config.toml
n_layer = 16
d_model = 160
n_head = 5
n_kv_head = 5
head_dim = 32
d_mlp = 448
vocab_size = 1683
activation = "swiglu"
norm = "rmsnorm"
norm_place = "pre"
norm_eps = 1e-06
positions = "rope"
rope_base = 10000.0
rope_fraction = 1.0
qk_norm = false
attn_scale = 0.177
bias = "none"
tie_embeddings = false
parallel_block = false
init = "normal"
init_std_qkv = 0.0434
init_std_o = 0.00767
init_std_up = 0.0434
init_std_down = 0.00458
optimizer = "muon_variant"
lr = 0.00219
lr_mult_down = 0.7
lr_head = 0.00831
grad_clip = 2.0
warmup_steps = 200
schedule = "wsd"
decay_fraction = 1.0
decay_shape = "sqrt"
final_lr_fraction = 0.05
batch_tokens = 16384
seq_len = 1024
doc_mask = false
train_tokens = 116200000
steps = 7093
dataset = "wikipedia_en"
MLP neurons of a small language model. Each row is named by its layer, matrix (gate and up: input weights) and neuron, and shows model dimensions 0-63. Each number is 50 + 10 x the weight over its row's rms, rounded and kept within 0 to 99. A neuron's up and down rows have the sign that makes its largest values positive.
After each neuron's rows, "fires on" lists the tokens most often at its 100 highest values on Wikipedia text that the model never trained on; "fires in" lists the words (lower case) most often at its 100 highest values on Wikipedia text that the model never trained on. A number after a token or word is its count.

L9.gate173:44 55 53 66 50 67 54 53 48 43 63 40 54 56 47 34 51 51 51 47 55 57 40 70 39 57 43 46 51 65 43 58 35 42 52 50 65 67 47 52 57 52 30 41 54 45 41 58 53 55 49 49 47 68 49 57 38 50 58 55 61 33 75 42
L9.up173:58 60 51 40 42 72 68 56 41 38 54 78 50 62 35 37 56 58 49 37 52 53 67 54 36 42 52 63 50 58 53 83 42 53 56 48 42 52 67 42 64 53 42 42 42 43 48 39 42 62 56 54 59 54 44 51 59 61 61 48 48 50 44 50
fires on: " of" 70, "c" 12, "oth" 11
fires in: "of" 69, "both" 11

L8.gate105:62 64 36 41 41 53 31 38 43 52 51 54 15 79 60 28 48 41 65 68 54 55 49 54 37 55 56 50 49 51 31 55 55 53 62 60 55 45 52 48 58 50 58 52 53 64 37 47 45 58 49 61 56 58 49 50 48 55 59 53 58 63 49 47
L8.up105:62 65 38 58 59 55 34 38 48 51 59 51 47 56 63 42 56 42 40 68 71 52 41 53 35 49 64 40 36 58 46 65 43 51 52 49 64 31 34 55 41 51 66 61 47 56 46 39 51 52 44 66 59 40 46 43 52 49 47 50 58 61 57 82
fires on: " of" 39, " or" 23, " and" 23, " to" 4
fires in: "of" 39, "and" 23, "or" 21

L6.gate227:53 57 49 50 33 55 38 55 50 56 52 48 60 42 55 40 56 69 40 60 51 41 41 30 59 46 46 28 55 50 41 40 50 52 75 29 57 49 61 47 54 55 69 58 51 52 30 44 39 37 67 40 67 49 41 57 54 62 31 36 46 66 51 35
L6.up227:43 38 34 52 49 57 56 40 56 45 32 53 59 70 59 61 49 59 58 58 46 42 43 39 49 33 47 44 57 56 54 61 57 55 41 42 60 49 52 48 58 60 32 46 60 38 60 42 43 66 44 54 41 37 33 31 69 45 53 32 52 47 53 46
fires on: " It" 62, "e" 28, "row" 4
fires in: "it" 62

L2.gate180:59 59 41 52 37 62 64 39 47 75 80 56 58 51 41 33 32 51 56 34 59 52 48 58 49 42 57 27 56 56 28 33 56 42 37 55 47 61 51 44 49 75 60 66 55 45 56 39 47 46 62 56 36 47 45 50 42 62 49 47 39 57 45 54
L2.up180:37 50 43 47 69 70 59 55 60 49 48 50 54 49 70 40 38 61 57 60 55 37 62 40 54 59 56 36 47 56 47 37 52 23 40 59 47 47 61 52 56 42 52 49 39 51 42 39 38 52 54 45 64 39 51 36 50 57 34 55 31 44 71 50
fires on: "id" 25, " other" 20, "s" 14, "in" 13, "ive" 9, "able" 7
fires in: "other" 17, "s" 13, "business" 9, "drive" 7, "available" 4

L4.gate8:44 52 52 50 38 36 75 54 28 49 44 54 40 49 47 49 58 28 42 61 44 38 43 50 63 53 50 32 38 41 70 49 49 47 60 39 45 72 50 51 52 65 48 53 67 54 40 34 49 37 44 61 40 49 66 48 56 46 53 46 53 67 38 29
L4.up8:54 44 47 46 57 68 63 60 51 36 37 44 31 48 48 39 48 38 51 45 35 56 51 58 63 50 51 36 54 59 46 47 55 28 73 49 42 49 49 53 64 59 44 42 44 51 57 54 64 38 74 62 30 36 49 66 54 72 51 52 43 62 45 36
fires on: " It" 80, " Aust" 8, " Can" 5
fires in: "it" 62, "italian" 8, "italy" 7, "australian" 4

L9.gate125:62 61 60 55 53 59 63 43 60 43 67 31 56 53 48 40 44 59 53 53 38 31 51 54 43 45 45 53 28 37 42 45 39 42 44 43 60 52 39 53 82 39 42 53 47 55 54 45 42 53 61 44 37 35 33 66 52 39 45 60 44 42 60 38
L9.up125:57 62 63 53 51 63 42 55 47 38 62 43 52 64 48 54 49 60 59 52 60 50 56 43 54 59 48 49 46 44 60 72 68 36 49 51 36 62 59 55 51 45 59 50 58 47 58 57 61 42 61 41 53 52 63 46 57 60 54 61 66 59 48 43
fires on: " to" 52, " of" 9, " in" 8, " im" 6, "1" 5
fires in: "to" 48, "of" 9, "in" 8

L6.gate64:42 70 63 54 46 42 68 38 73 24 66 52 60 41 55 22 36 62 59 60 64 43 62 62 50 43 31 54 51 73 45 54 40 55 50 53 43 53 52 52 32 37 40 49 47 45 60 44 39 60 28 36 54 57 33 37 45 51 47 42 49 56 59 62
L6.up64:56 59 48 58 49 41 38 52 58 42 52 58 50 41 57 32 32 63 49 40 71 37 56 58 46 37 52 53 61 66 51 52 51 52 57 45 53 43 68 52 41 46 35 50 50 53 52 43 47 60 33 57 56 65 37 49 45 55 62 62 63 54 57 42
fires on: "9" 77, "p" 6, "enc" 4, "d" 4, "s" 4
fires in: "1995" 15, "1998" 12, "1997" 9, "1996" 8, "1994" 7, "1999" 7

L5.gate310:52 41 47 41 68 55 31 54 40 53 59 37 49 59 56 35 39 50 54 50 56 46 32 32 70 43 53 53 52 56 67 56 46 63 56 55 53 41 51 48 62 64 53 45 42 44 60 62 36 56 50 43 55 50 52 45 57 57 46 63 47 34 62 44
L5.up310:55 66 59 40 64 58 58 43 56 48 43 50 33 56 63 51 36 59 50 57 60 55 61 32 39 53 51 49 71 51 56 48 47 54 60 50 46 58 68 63 32 46 28 43 58 51 53 49 53 47 63 40 49 43 47 47 33 60 29 53 56 54 56 32
fires on: " It" 57, " it" 41
fires in: "it" 99

L4.gate83:66 52 48 44 56 50 32 63 60 66 70 47 55 43 61 42 48 53 47 44 67 58 48 52 45 48 63 39 54 65 43 45 37 30 53 32 50 42 58 49 39 42 60 59 46 53 38 46 30 59 41 42 41 39 33 39 48 57 43 45 34 52 72 50
L4.up83:69 42 37 58 54 52 54 46 51 35 36 55 64 44 68 46 61 69 55 42 46 40 40 52 53 45 47 46 45 51 47 22 45 33 64 53 50 46 54 58 44 50 48 65 50 24 58 54 49 57 63 47 38 44 55 35 38 63 62 50 49 48 49 41
fires on: "s" 100
fires in: "s" 100

L5.gate377:74 37 51 58 57 44 37 74 40 44 48 55 48 58 61 30 32 47 50 65 39 49 71 65 59 49 44 48 56 44 48 49 57 48 52 66 45 55 45 62 43 70 49 51 61 42 39 63 49 72 62 57 41 55 70 60 59 47 35 34 59 54 48 48
L5.up377:43 51 31 61 44 40 60 34 45 47 36 54 52 68 57 41 44 41 57 51 41 61 47 31 43 64 54 32 48 55 50 38 44 50 53 33 23 62 43 54 33 43 42 52 51 32 53 51 47 59 51 58 31 45 58 57 35 55 52 49 61 59 43 51
fires on: " League" 27, " County" 15, " State" 10, " le" 8, " ed" 6, " Le" 6
fires in: "league" 29, "county" 15, "state" 10

L2.gate27:54 53 24 51 48 60 48 67 61 72 45 51 49 44 47 68 65 55 51 32 58 45 40 51 41 53 55 32 47 44 54 39 62 32 60 47 42 45 54 59 52 62 47 52 69 53 56 59 55 58 44 32 53 55 38 39 43 40 42 49 42 38 69 41
L2.up27:45 49 53 52 51 62 32 47 54 56 39 41 39 48 33 62 30 58 52 66 44 56 39 62 31 46 41 49 54 55 49 69 44 53 61 45 45 45 55 47 54 53 62 38 52 49 53 59 42 35 50 53 54 47 54 36 49 48 76 43 47 49 58 53
fires on: " not" 66, "our" 12, "ast" 5
fires in: "not" 54

L6.gate352:59 50 61 48 39 46 47 54 49 46 47 56 53 42 50 39 34 60 38 31 51 62 55 43 63 41 66 33 49 57 59 50 52 38 67 37 48 59 46 53 57 56 58 51 43 53 53 36 50 37 61 54 37 56 65 59 43 59 53 39 58 47 38 44
L6.up352:51 46 56 57 50 71 46 60 44 43 59 53 43 40 43 55 64 53 46 30 49 46 49 59 40 41 51 55 44 52 48 52 66 28 53 48 62 42 32 61 57 50 46 38 56 49 35 35 52 39 70 59 66 48 65 56 41 48 38 57 54 55 37 66
fires on: " them" 30, " him" 25, " it" 7, "ame" 5, " It" 5, "ies" 4
fires in: "them" 23, "him" 15, "it" 11, "himself" 10, "themselves" 5, "came" 5

L5.gate278:42 53 35 51 50 45 61 49 74 56 60 48 39 47 54 38 54 74 47 39 56 44 45 55 52 45 50 40 41 57 43 65 53 59 54 65 44 30 59 45 35 59 65 51 63 41 45 47 51 56 62 27 28 45 59 46 56 34 55 39 48 75 51 42
L5.up278:62 43 63 41 31 49 55 68 49 58 49 42 61 54 58 44 43 52 29 45 53 51 39 53 70 60 66 51 40 62 49 40 46 49 59 53 38 70 50 73 28 46 53 57 42 38 53 45 59 62 33 36 45 57 54 49 58 54 53 51 50 36 52 52
fires on: " first" 37, "ort" 18, "ast" 15, " U" 8, "our" 7, "ut" 5
fires in: "first" 37, "short" 11, "last" 8, "your" 7

L8.gate155:57 45 62 49 48 57 69 52 35 45 60 40 49 45 67 47 61 71 47 44 37 59 44 49 28 34 57 54 49 46 41 44 38 49 43 69 44 50 57 37 57 55 35 50 61 47 40 62 40 57 51 56 30 57 68 41 41 49 51 67 57 46 50 40
L8.up155:57 59 33 48 57 62 59 48 48 41 49 39 58 46 50 21 51 54 45 53 49 33 43 51 42 34 22 55 40 44 58 39 50 63 46 48 56 74 49 69 56 35 57 37 64 49 49 45 59 53 54 39 58 59 43 44 57 48 51 42 52 33 51 55
fires on: " of" 30, "0" 8, "any" 7, "ent" 7, "c" 7
fires in: "of" 30, "many" 7, "council" 7, "five" 6, "different" 6, "thirty" 5

L2.gate188:60 58 50 59 32 56 70 46 49 48 44 51 70 36 65 38 49 40 31 57 51 42 43 42 61 52 37 58 51 59 44 52 50 46 63 70 48 45 67 50 55 40 36 59 67 37 42 52 45 53 57 59 36 54 42 44 35 36 61 40 49 57 59 49
L2.up188:52 61 63 58 47 70 53 50 48 59 49 34 56 39 61 40 61 48 54 51 44 38 42 57 82 53 45 56 28 58 35 57 48 47 50 82 42 53 54 49 68 58 60 58 61 48 42 36 38 54 61 53 61 48 48 41 57 59 47 36 56 48 54 47
fires on: " It" 73, " Aust" 20, "are" 6
fires in: "it" 57, "australian" 9, "italian" 8, "italy" 5, "australia" 5, "software" 4

L2.gate96:46 36 58 60 58 57 48 66 46 47 46 57 55 54 55 67 39 58 32 52 47 37 46 58 53 50 33 51 60 53 36 48 69 45 51 61 41 52 58 53 64 49 42 51 58 46 46 44 40 58 52 44 65 39 65 51 45 55 45 61 39 84 37 50
L2.up96:42 58 53 56 37 65 46 49 50 52 46 30 47 36 51 56 54 48 67 35 36 68 54 44 61 51 54 67 50 31 55 44 50 52 50 45 48 42 45 57 43 43 52 56 65 59 42 50 50 54 48 63 50 66 57 67 38 35 66 35 44 53 47 47
fires on: "9" 100
fires in: "9" 29, "2009" 11, "29" 8, "39" 8, "91" 4

L8.gate242:37 31 54 65 42 43 47 71 71 46 48 41 47 37 35 51 42 36 42 32 32 51 38 43 52 31 59 48 34 53 50 47 60 50 48 52 47 42 51 38 50 62 61 51 60 51 38 61 74 70 45 35 53 46 39 74 59 39 57 59 49 64 51 45
L8.up242:39 59 54 50 57 43 61 39 41 53 55 45 47 80 63 66 52 47 74 44 55 55 39 72 49 59 43 56 71 39 56 55 59 55 68 53 31 57 50 62 55 63 50 54 40 44 24 54 43 48 48 36 29 41 36 45 62 43 59 61 41 47 37 54
fires on: " also" 22, "ow" 11, "ast" 9, "est" 9, "b" 9, "orth" 8
fires in: "also" 22, "east" 8, "lb" 6, "now" 5, "low" 5, "north" 4

L11.gate334:65 63 37 56 40 61 27 59 46 44 30 60 39 48 43 38 78 62 56 64 30 46 47 48 67 55 56 50 36 51 43 55 53 42 43 46 48 60 56 60 49 51 55 50 34 39 47 43 49 62 44 51 46 53 46 54 38 79 33 45 55 52 54 45
L11.up334:40 73 52 37 53 34 49 48 57 55 47 50 51 44 47 45 61 41 45 64 54 58 69 49 51 54 41 33 62 61 58 54 55 38 27 58 51 66 61 57 33 44 55 40 51 49 30 58 49 54 57 34 46 49 65 62 56 38 38 46 48 24 61 43
fires on: " it" 41, " It" 9, "t" 6, "at" 5, " there" 4
fires in: "it" 55, "what" 5, "there" 4

L4.gate439:42 47 52 44 58 43 50 42 37 41 33 56 43 31 39 60 42 42 38 71 44 47 43 52 57 54 40 53 44 46 47 67 48 44 46 57 60 52 45 37 67 27 77 46 53 31 38 43 34 33 41 46 32 45 45 46 36 50 38 52 55 41 36 53
L4.up439:38 55 37 46 73 56 53 44 56 48 44 44 44 46 47 54 64 50 43 36 69 40 61 46 56 63 48 58 55 58 42 62 59 45 49 57 63 36 61 52 55 45 62 44 31 42 43 37 56 57 32 51 74 52 31 51 49 46 25 59 43 47 57 49
fires on: "n" 28, " At" 26, "f" 19, " from" 15, " at" 7
fires in: "on" 23, "at" 19, "from" 15, "atlas" 5, "of" 5

L8.gate29:49 35 63 64 65 48 51 61 68 49 57 46 54 46 29 49 49 46 57 49 46 46 55 54 50 37 55 39 44 47 38 38 45 55 59 55 57 51 45 46 37 67 37 61 66 49 67 39 48 50 34 57 62 60 43 70 62 41 57 41 29 51 68 62
L8.up29:60 47 49 53 55 43 52 62 47 48 51 49 47 40 37 54 38 48 57 55 47 44 25 50 38 48 51 48 44 52 51 60 41 60 40 53 61 48 21 37 43 68 63 40 47 73 49 37 53 57 59 53 42 56 54 38 58 29 52 45 37 55 33 51
fires on: " not" 26, " known" 13, "ay" 11, "us" 9, "er" 5
fires in: "not" 26, "known" 13, "may" 10, "musical" 7, "the" 4

L4.gate158:51 40 44 43 42 43 48 47 50 67 42 43 74 63 42 46 54 48 39 52 57 56 60 37 45 31 49 60 32 41 65 44 49 65 51 43 56 38 44 46 39 40 56 63 56 40 60 54 39 35 47 55 48 62 53 59 48 44 65 48 71 40 46 42
L4.up158:52 67 59 55 34 43 49 37 42 59 59 45 52 50 64 57 62 44 53 49 51 56 48 46 44 50 41 59 28 42 50 52 56 44 48 50 26 60 52 58 47 55 42 51 66 30 53 55 50 52 41 55 19 58 53 56 43 67 40 42 64 65 53 53
fires on: " League" 27, " University" 25, "port" 16, "hip" 10, " County" 9, "osition" 8
fires in: "league" 27, "university" 25, "county" 9, "support" 8

L4.gate21:50 55 64 54 46 46 45 28 47 60 56 48 64 53 49 45 48 48 36 47 51 37 49 21 44 37 50 44 53 41 51 40 51 43 52 41 37 57 59 55 49 52 35 55 28 46 62 56 56 53 56 45 46 38 46 52 50 68 59 62 61 52 43 55
L4.up21:44 51 48 30 67 31 65 67 39 44 53 66 46 57 52 39 39 53 42 61 44 36 49 46 58 41 53 51 36 52 38 51 61 58 63 35 50 71 56 42 55 48 42 46 49 44 55 48 43 52 52 59 68 51 54 31 55 56 35 59 45 36 58 46
fires on: " It" 30, "ated" 19, " from" 17, "ct" 8, "ction" 5, "ou" 5
fires in: "it" 29, "from" 17, "associated" 9, "production" 5, "route" 4, "gave" 4

L2.gate55:49 53 43 52 26 51 37 51 48 59 60 57 41 27 57 43 63 45 48 36 56 30 49 57 54 46 68 33 51 63 50 56 57 64 44 41 60 49 51 59 59 57 39 59 46 43 61 56 62 64 56 52 41 59 51 54 47 32 36 45 44 40 58 47
L2.up55:44 67 49 45 40 71 35 48 31 69 51 46 44 34 51 48 64 54 65 37 45 32 46 52 61 45 65 37 58 50 39 53 66 59 59 59 61 50 53 47 37 56 51 55 44 39 44 67 56 65 46 43 53 53 53 60 36 29 50 56 58 42 58 53
fires on: " mov" 28, " end" 22, " do" 14, " work" 13, " man" 12, " kn" 5
fires in: "end" 18, "moved" 14, "do" 8, "work" 6, "man" 5

L2.gate194:38 36 34 57 57 53 71 73 47 40 42 59 59 48 41 55 55 53 37 49 51 52 77 58 39 48 56 35 50 52 46 49 69 51 43 57 67 57 56 70 53 43 33 46 27 52 50 50 60 65 66 61 35 61 60 42 62 62 46 60 47 39 59 50
L2.up194:36 63 48 48 55 40 47 47 48 55 49 62 51 50 49 55 68 45 63 48 52 42 46 56 55 59 63 49 42 42 55 37 51 37 55 57 42 40 45 43 64 47 64 26 48 75 39 68 43 60 69 66 59 51 34 54 56 49 53 70 57 52 37 41
fires on: " has" 43, " have" 37, "g" 8, "ran" 7
fires in: "has" 43, "have" 37

L9.gate304:52 58 35 40 35 65 46 33 61 48 44 40 62 55 50 61 46 57 39 75 50 61 34 57 68 30 51 50 42 52 44 56 49 32 52 50 36 47 38 34 36 42 52 49 57 46 60 30 60 67 44 55 59 73 47 51 46 58 41 49 49 68 59 61
L9.up304:63 50 38 52 50 64 50 31 55 47 34 61 44 53 44 52 36 57 41 51 43 51 42 45 48 42 47 49 29 44 45 42 43 46 65 41 43 23 44 49 36 42 51 66 57 62 67 38 54 58 60 59 57 58 53 40 46 56 48 47 39 68 47 58
fires on: " of" 46, " for" 12, " and" 9, " The" 5, "ing" 4, "ical" 4
fires in: "of" 46, "for" 13, "and" 9

L6.gate302:52 35 53 53 58 66 62 47 53 40 52 54 53 34 34 54 53 33 52 52 40 52 45 47 67 42 51 60 53 36 49 44 49 32 36 41 30 37 44 42 46 38 57 69 60 57 41 52 59 55 59 37 43 45 33 62 45 39 55 54 58 41 56 41
L6.up302:68 62 45 50 51 61 57 31 65 49 46 55 43 42 56 48 58 60 63 52 53 54 41 58 56 64 56 45 54 61 60 50 48 49 54 64 51 53 47 57 62 40 48 54 49 43 45 36 53 44 48 49 45 54 52 49 49 56 41 41 41 54 50 64
fires on: " in" 51, " is" 28, "am" 15
fires in: "in" 38, "is" 24

L4.gate40:50 64 39 57 37 57 54 44 50 51 54 60 57 40 47 58 51 36 62 45 57 51 52 55 66 41 28 30 54 63 54 64 61 39 38 58 49 54 55 55 42 63 45 44 58 48 29 58 49 49 56 62 35 68 77 61 54 30 43 43 45 50 42 39
L4.up40:43 51 45 48 44 55 49 72 75 60 39 74 41 38 35 48 54 40 60 57 38 43 29 55 52 38 40 38 60 58 45 53 63 43 46 65 48 60 64 48 42 51 59 36 49 46 31 49 71 39 55 60 56 42 52 43 48 43 43 45 50 50 32 50
fires on: " United" 31, " Aust" 19, " It" 16, " first" 16, "in" 4
fires in: "united" 32, "first" 16, "australian" 9, "italian" 6

L9.gate128:44 64 59 47 59 50 43 77 45 41 29 33 64 45 54 54 45 55 57 56 42 53 51 40 50 49 40 38 66 51 51 46 44 41 40 90 42 41 40 68 48 42 43 53 60 58 53 56 51 30 48 43 40 59 44 56 51 69 46 47 43 41 51 48
L9.up128:35 63 57 57 35 54 54 50 56 55 43 57 52 50 50 54 46 60 40 53 42 52 41 50 37 46 31 37 56 67 68 49 57 42 38 70 37 54 64 49 41 39 53 61 58 54 44 51 62 55 57 39 55 52 47 52 45 39 35 55 56 50 43 49
fires on: " It" 49, " it" 35, " which" 13
fires in: "it" 84, "which" 13

L2.gate351:46 41 76 39 46 42 48 48 57 68 54 50 41 45 48 56 42 51 49 49 40 43 36 55 41 52 44 39 44 49 71 63 67 43 39 59 49 60 57 44 59 64 34 35 58 34 56 45 59 64 53 63 55 51 53 55 63 52 32 57 40 55 49 42
L2.up351:49 36 52 41 25 47 43 49 49 55 56 37 37 57 53 46 40 47 59 34 62 61 61 55 68 44 49 48 56 45 52 54 52 60 51 54 43 21 39 39 50 56 62 49 45 64 36 62 44 50 81 54 60 54 38 58 49 31 60 39 55 39 58 41
fires on: " includ" 24, " known" 22, " such" 18, " be" 8, " have" 6, " are" 6
fires in: "known" 22, "such" 18, "included" 11, "include" 8, "be" 8, "have" 6

L4.gate360:60 50 58 57 58 32 46 49 42 45 31 53 62 43 60 42 51 43 52 41 62 55 58 60 70 51 43 48 42 39 48 58 41 57 56 60 51 57 39 40 57 42 58 66 48 43 72 43 46 68 48 65 63 55 60 40 55 59 62 46 47 49 41 47
L4.up360:40 56 51 54 45 31 42 30 33 50 47 61 57 40 66 43 57 47 52 39 50 28 54 68 61 43 45 47 53 67 61 41 46 46 34 59 28 51 45 54 56 42 66 67 49 54 57 57 41 56 41 47 56 53 53 34 59 63 67 42 58 43 43 60
fires on: " he" 44, "ter" 22, " inter" 10, " after" 8
fires in: "he" 39, "after" 8, "winter" 5, "interest" 4

L5.gate152:66 51 39 47 45 50 31 47 59 47 39 52 47 43 35 53 43 45 51 55 56 62 49 57 60 52 64 36 56 72 50 37 53 52 31 58 49 51 54 57 60 40 55 57 57 58 61 53 47 47 56 49 54 38 55 40 41 47 43 48 57 48 40 50
L5.up152:52 63 34 38 55 66 54 40 59 56 47 34 57 66 57 82 56 41 44 43 63 43 42 30 59 55 40 69 46 63 60 54 65 47 52 43 44 55 46 43 68 62 40 50 48 55 32 43 59 40 51 53 38 53 31 58 24 40 40 52 32 50 45 36
fires on: " and" 91, "and" 7
fires in: "and" 91

L4.gate85:72 50 52 35 51 43 48 62 39 56 43 54 53 50 53 62 46 57 21 41 47 56 50 50 58 43 57 41 46 52 50 52 44 49 34 46 46 47 47 62 47 36 39 64 51 47 67 47 44 54 60 49 36 37 57 53 39 66 57 52 45 52 52 54
L4.up85:62 49 61 32 76 42 58 65 53 50 62 57 50 48 41 52 55 43 57 52 36 48 66 54 48 54 63 50 76 43 50 69 61 22 49 53 52 49 47 52 66 57 44 42 48 56 61 64 64 46 46 54 38 57 59 49 58 65 47 54 38 45 64 42
fires on: "1" 78, "ing" 19
fires in: "11" 32, "11th" 7, "41" 6, "21" 6

L13.gate55:52 37 37 60 51 48 59 32 38 47 45 51 51 42 53 53 43 47 56 50 62 35 31 53 64 70 40 52 46 56 53 65 50 51 38 73 39 49 58 54 45 61 39 76 43 64 49 55 61 42 61 25 39 58 36 61 51 29 50 46 44 65 47 28
L13.up55:58 34 51 47 50 63 51 44 42 54 51 46 73 41 57 37 45 36 58 50 71 58 51 52 51 52 62 60 35 47 55 52 57 59 58 40 59 43 27 57 60 56 27 55 47 26 64 49 41 43 63 49 60 42 52 50 54 58 28 51 53 66 56 39
fires on: " of" 71, " de" 16, "on" 4
fires in: "of" 71, "de" 15

L6.gate146:51 41 47 59 50 51 38 49 52 54 39 56 58 33 51 52 57 44 45 41 76 51 45 43 48 48 41 48 47 43 54 52 48 47 54 58 58 48 55 36 64 64 34 43 51 47 37 36 56 52 61 55 60 42 53 52 47 49 27 43 56 49 52 45
L6.up146:63 43 51 64 51 53 57 40 68 44 36 39 41 45 52 45 50 44 59 35 38 56 46 48 49 50 43 41 48 48 40 45 53 62 46 57 58 47 60 48 60 41 54 49 64 51 46 59 43 43 44 47 62 55 53 67 68 47 27 43 55 66 50 46
fires on: " known" 19, "ld" 18, "wn" 13, " pop" 9, " of" 9, " to" 7
fires in: "known" 20, "old" 12, "of" 9, "to" 6, "unknown" 5, "popular" 5

L2.gate19:32 42 29 57 51 54 63 65 36 33 34 66 45 33 44 54 43 46 63 61 46 57 46 47 61 47 30 53 50 56 60 48 58 49 58 54 38 56 41 67 48 52 53 50 66 49 44 65 46 54 66 70 33 66 48 50 42 52 43 49 43 58 54 44
L2.up19:48 49 49 64 55 60 64 48 44 41 32 58 47 44 54 51 57 24 51 56 40 54 68 42 49 49 26 63 60 46 54 48 38 52 42 50 44 54 45 69 48 69 51 43 73 43 58 58 53 50 75 55 46 61 45 48 50 49 32 43 41 54 55 37
fires on: " It" 48, " can" 33, " Can" 19
fires in: "it" 36, "can" 28, "canada" 9, "canadian" 5, "italy" 5, "italian" 5

L8.gate0:35 64 52 59 84 44 36 43 33 57 62 44 47 53 57 42 34 31 52 43 66 56 51 41 68 45 30 55 37 36 59 27 43 54 50 45 48 66 50 48 55 48 49 51 47 39 61 34 52 48 68 39 55 32 47 49 64 37 65 56 57 50 53 63
L8.up0:56 46 54 57 42 55 42 61 44 53 46 41 42 46 52 54 51 38 47 57 62 47 48 53 44 56 57 67 41 46 49 39 68 62 41 55 59 60 50 51 46 44 48 47 42 37 45 40 41 50 52 50 53 66 57 46 61 54 46 31 71 39 30 49
fires on: " of" 65, " he" 12, "h" 8
fires in: "of" 63, "help" 4, "held" 4

L6.gate440:51 45 45 63 51 40 51 69 41 57 42 55 72 31 48 48 45 40 61 54 49 36 41 51 49 49 62 25 44 49 44 54 48 33 41 41 56 43 35 37 59 31 37 61 52 50 50 58 52 59 51 55 41 34 55 55 48 45 67 57 39 62 57 40
L6.up440:59 43 35 52 73 43 34 50 31 59 53 40 36 47 47 41 49 51 59 44 48 57 48 68 30 48 58 54 52 56 40 54 56 25 56 72 43 35 44 47 39 55 64 63 37 58 34 47 55 56 48 60 56 55 54 53 67 58 47 42 31 37 51 44
fires on: " the" 44, " as" 10, " has" 9, "s" 7, " As" 7
fires in: "the" 44, "as" 22, "has" 9, "have" 6

L2.gate248:52 43 44 42 32 54 33 38 39 47 57 63 54 59 56 44 41 49 42 51 52 47 44 64 43 51 64 54 47 53 52 66 33 47 53 46 34 66 52 50 44 47 44 45 50 69 55 41 51 33 69 50 38 59 56 53 56 55 58 38 52 40 43 37
L2.up248:63 48 38 34 36 35 36 36 45 38 39 53 57 60 44 53 50 43 47 59 62 40 48 67 56 46 55 45 53 45 55 52 39 60 51 39 49 60 40 50 54 53 49 17 44 61 49 51 35 35 64 46 46 51 61 38 36 54 73 43 36 41 31 47
fires on: "ough" 32, " June" 16, "ank" 11, "ay" 11, "pp" 10, " Sh" 6
fires in: "june" 16, "although" 9, "though" 8, "apps" 8, "bank" 6, "bay" 6

L4.gate124:58 34 35 32 51 52 32 46 45 34 67 43 50 44 49 28 52 41 42 52 60 55 37 55 51 55 39 63 62 49 47 43 48 49 56 54 53 53 57 37 56 53 33 47 57 65 58 43 32 53 55 35 35 31 49 64 58 50 44 58 52 56 60 49
L4.up124:45 56 52 29 63 62 48 57 45 32 40 53 47 53 64 67 37 74 54 76 52 40 44 53 44 65 57 39 51 79 67 53 70 62 64 29 55 51 29 31 63 52 62 52 40 54 49 42 53 40 51 62 35 54 45 53 49 44 55 38 45 53 58 46
fires on: " Rep" 28, "ack" 25, "and" 17, "ord" 5
fires in: "band" 17, "republican" 15, "back" 14, "background" 5, "representatives" 4

L9.gate307:59 66 58 69 50 59 49 62 44 44 39 47 58 39 54 35 54 30 54 44 54 49 50 34 66 56 35 55 43 45 59 59 48 52 48 53 43 54 45 43 59 43 48 62 50 42 36 25 63 58 67 50 25 58 41 52 53 45 60 56 61 51 54 33
L9.up307:54 40 61 52 55 44 42 40 73 53 35 53 42 58 56 30 78 45 63 61 49 44 58 31 52 64 55 63 45 45 50 51 54 41 42 43 52 46 64 68 53 39 61 56 55 27 63 42 56 49 60 66 65 46 46 53 76 39 35 53 52 61 44 53
fires on: " of" 70, " in" 20, "f" 4
fires in: "of" 73, "in" 19